config.yaml
n_layer: 12
d_model: 576
n_head: 9
n_kv_head: 9
head_dim: 64
d_mlp: 2304
vocab_size: 8192
activation: "tanh_gelu"
norm: "layernorm"
norm_place: "pre"
norm_eps: 1e-05
positions: "rope"
rope_base: 10000.0
rope_fraction: 0.5
qk_norm: false
attn_scale: 0.125
bias: "none"
tie_embeddings: true
parallel_block: true
extras: ["capped logits"]
init: "uniform"
init_std_qkv: 0.024
init_std_o: 0.00491
init_std_up: 0.024
init_std_down: 0.00491
optimizer: "muon_variant"
lr: 0.00172
lr_mult_o: 0.683
lr_mult_down: 0.7
beta1: 0.93
lr_head: 0.00581
grad_clip: 2.0
warmup_steps: 200
schedule: "wsd"
decay_fraction: 0.255
decay_shape: "linear"
final_lr_fraction: 0.0
batch_tokens: 131072
seq_len: 1024
doc_mask: true
train_tokens: 900600000
steps: 6872
dataset: "wikipedia_en"
MLP neurons of a small language model. Each row is named by its layer, matrix (up: input weights; down: output weights) and neuron, and shows model dimensions 320-447. Each number is 500 + 50 x the weight over its row's rms, rounded and kept within 0 to 999. Numbers have three digits each.
After each neuron's rows, "raises" lists the tokens whose logits its output raises most directly, leaving later layers aside.

L5.up180:535451547523596489579424440462498473545439530481480525454524543468481574483497446524562520404542540583565508488470449505529410583486543510375406497584524464417484546565430561512491510527436590478592466445485526498477489560584474548488526471372505485440475417489519479526499544504478471472444450509468476502522443504547543572584504435604521457492426536508470500566475456483526535574459
L5.down180:508556528570598520676569436467517471520480562532503499384414504491507524494521492480538474503577503563495571481427526578454459536425510529406436489474484478534483527610486483513560634480502510446587497542459494480512503518522504607544473458413500454472514479557590456504497529482505486416467566529422473542501519454501476524598527564452491419536433553470423598548532468567468509557489
raises: " regiment", " Operation", " arm", " Command", " Army"

L7.up2216:573495486472495455476507595450441501440545509545509463506546556473435527522448485408528537549419433558547552396480468539486504503571504466526548488562541533425440551584537568531527479549413436514516410502490618618442432486484452548476496548441453571486552484498471386551592498482547536515500560528529498561476560421488428564494521501426533522522489477428485575459533497497440507511402
L7.down2216:399525515510493516526454393523571509510459536477496505503468440546574487504546522592500498457589567459436439561546543479543496496469547516487481500442457456553553474459452438472436490402566549505474604538535412402549575496540560492490514465542527469546509563545554621427403523496487444503477481490529471438528448569565550479490463493539463525474535530597435467541477501499535539517571
raises: " was", " is", " had", " were", " began"

L7.up518:480477531449554616419523584504533602483502468482526521533508482564466518536474540560546541570497537482472469469654538423459556586456482567594476377456550555511475515522477463582568473464527487551546503514494510522542431479578535499429468448471514561502512513453611476469488542479565589568526520461498422509526434528398497525465466456496462569461477540470413546580424564458517494537529
L7.down518:482490434597480537425518564583514566424453537484618501443479546516506532502585596480429486497409465553466500476473456413574474525511558489555462538488485485513449392549551442558471472518525478474407464470490442488460468563450544431522578411471495523482500559538466396567566523507532569585423542506491528521525572475566430399470491521575527525502426554400460485496471549460472497390457
raises: "est", "men", "foot", "er", "phone"

L7.up976:460505572455499486571477427520485484531437416568550443428502499556519551504570545526560502454435523554558481549471519532561502504427542497445459539447455610591524505547420560429566490417477503485460438444558574541470550535568442476526531521488458538478491477567520532504528505466564409524471397507542465414534349483428542504491502540521630450462567594464508423555481536490503449494599
L7.down976:490530521579489521489542521451416523442422482515483560443516524443449486557578472545518491455517624590509517611555439504471425595558526532564437528420481549578428468444437535393518516526458467475456489512508498508484427385549474485536507469443482479582476554465515423583524477657495449513524543604415561418471533432454441403467485552453510506434514423506503484525480462502553533559472
raises: "  ", "ated", "aries", "ating", "ation"

L7.up1987:505436422513593472573423484510457493523587570417450554493451433557582531507462458460522464574457529482502481427404500590569554549468479553456463441440580551429466541525524573417484503535467488535431515527442553481555563489525610495563514534501427451457554413487475541436518557455471503500508585496477439498499431486480577524406557534463544464504508565478575419452507420564484584537467
L7.down1987:531549521435510474491489509526568483475580503494509588519544417493504483515440557462580501505392473474568511469389519477555572532469482453442635508454523424560468448421495509510501565472487590592466543566470500499539480387406529504473492525506444468527585409560425490539459472521413479553513531537499487490412513455418492537498484541446513428506507507531439501483518471550492525520523
raises: " Township", "dale", " County", "ville", " Street"

L7.up526:569490527436482467463436450552534439508516460520551487492481502491588524495458453539542545470494474505369450508508469511587468517485481668473553483489479443474510466468497503521536543493528430475644492462467544510477473459553545496511487462502442574495390411509515488533474497500515526347519510589507485553452491569489511459522437563603551551562566543530519651536545515572550564544505
L7.down526:494584474501431601558476436529524477473528470562465538436575516520447475479419463486466404475543512546536583507541522514492494447590551547526549482482462486533422536530549416541555570513565470474460571501430555432501518499539459499478496523541493462452444464517499475408591491472522531390524425522561497516437501564503556465508517457481512556483538540450478549523536435498438457545517
raises: "de", "des", "dr", "din", "ín"

L5.up355:623489504460522527504561393499568523528449486495517466562411508426490433493500513409455531420447487558523419331498435486469512400499580558506449583498545530437466521555423453564463473537554526501451480450517487485482512460533479573561517469504628547627475451509500557484374553549532500559531508481509560560425497536469628500464494540571413541418550531559533456467478557624470395402393
L5.down355:455471513515522530419508407541582502422440558425499540437464498496418435637487549480591483530422437531479605604531372465536490502423542519544389425532425507419458504497510549402531481463501488441537517553481440515458540441537499469521528445463515451540543495591428577470497505461484555467535510478514488528523577540557442509494499529479550560522567463466475493498523474435515377565517
raises: "ions", "ion", "ments", "ings", "mat"

L7.up1448:464481617554520463561450433498537558510490563487600480450446538522488598496474477478408472572532459556475516543539501526547498508471553558490564575503522460574573493523434636547506507518541483553462526442459549492518554572602512539495526580491480543537564469483498504441474396480517521527571545525506610570449517535399526456532459431494407521503515500455463511522517522526530542560478
L7.down1448:495405501617533516485410425493453501520545517523541494505506528464501501500505435509432537499444453501534478535510538566572548410593509487520506552452415421496436489470456535509470563514439519495400526517423405573513529478590511560459531550512513572618501492469481549524375484482529522467489512490414501522464461490445529420542459474500508547439513487479469557510440524515542590414482
raises: " Sunday", "Nov", " occasion", "Mar", " May"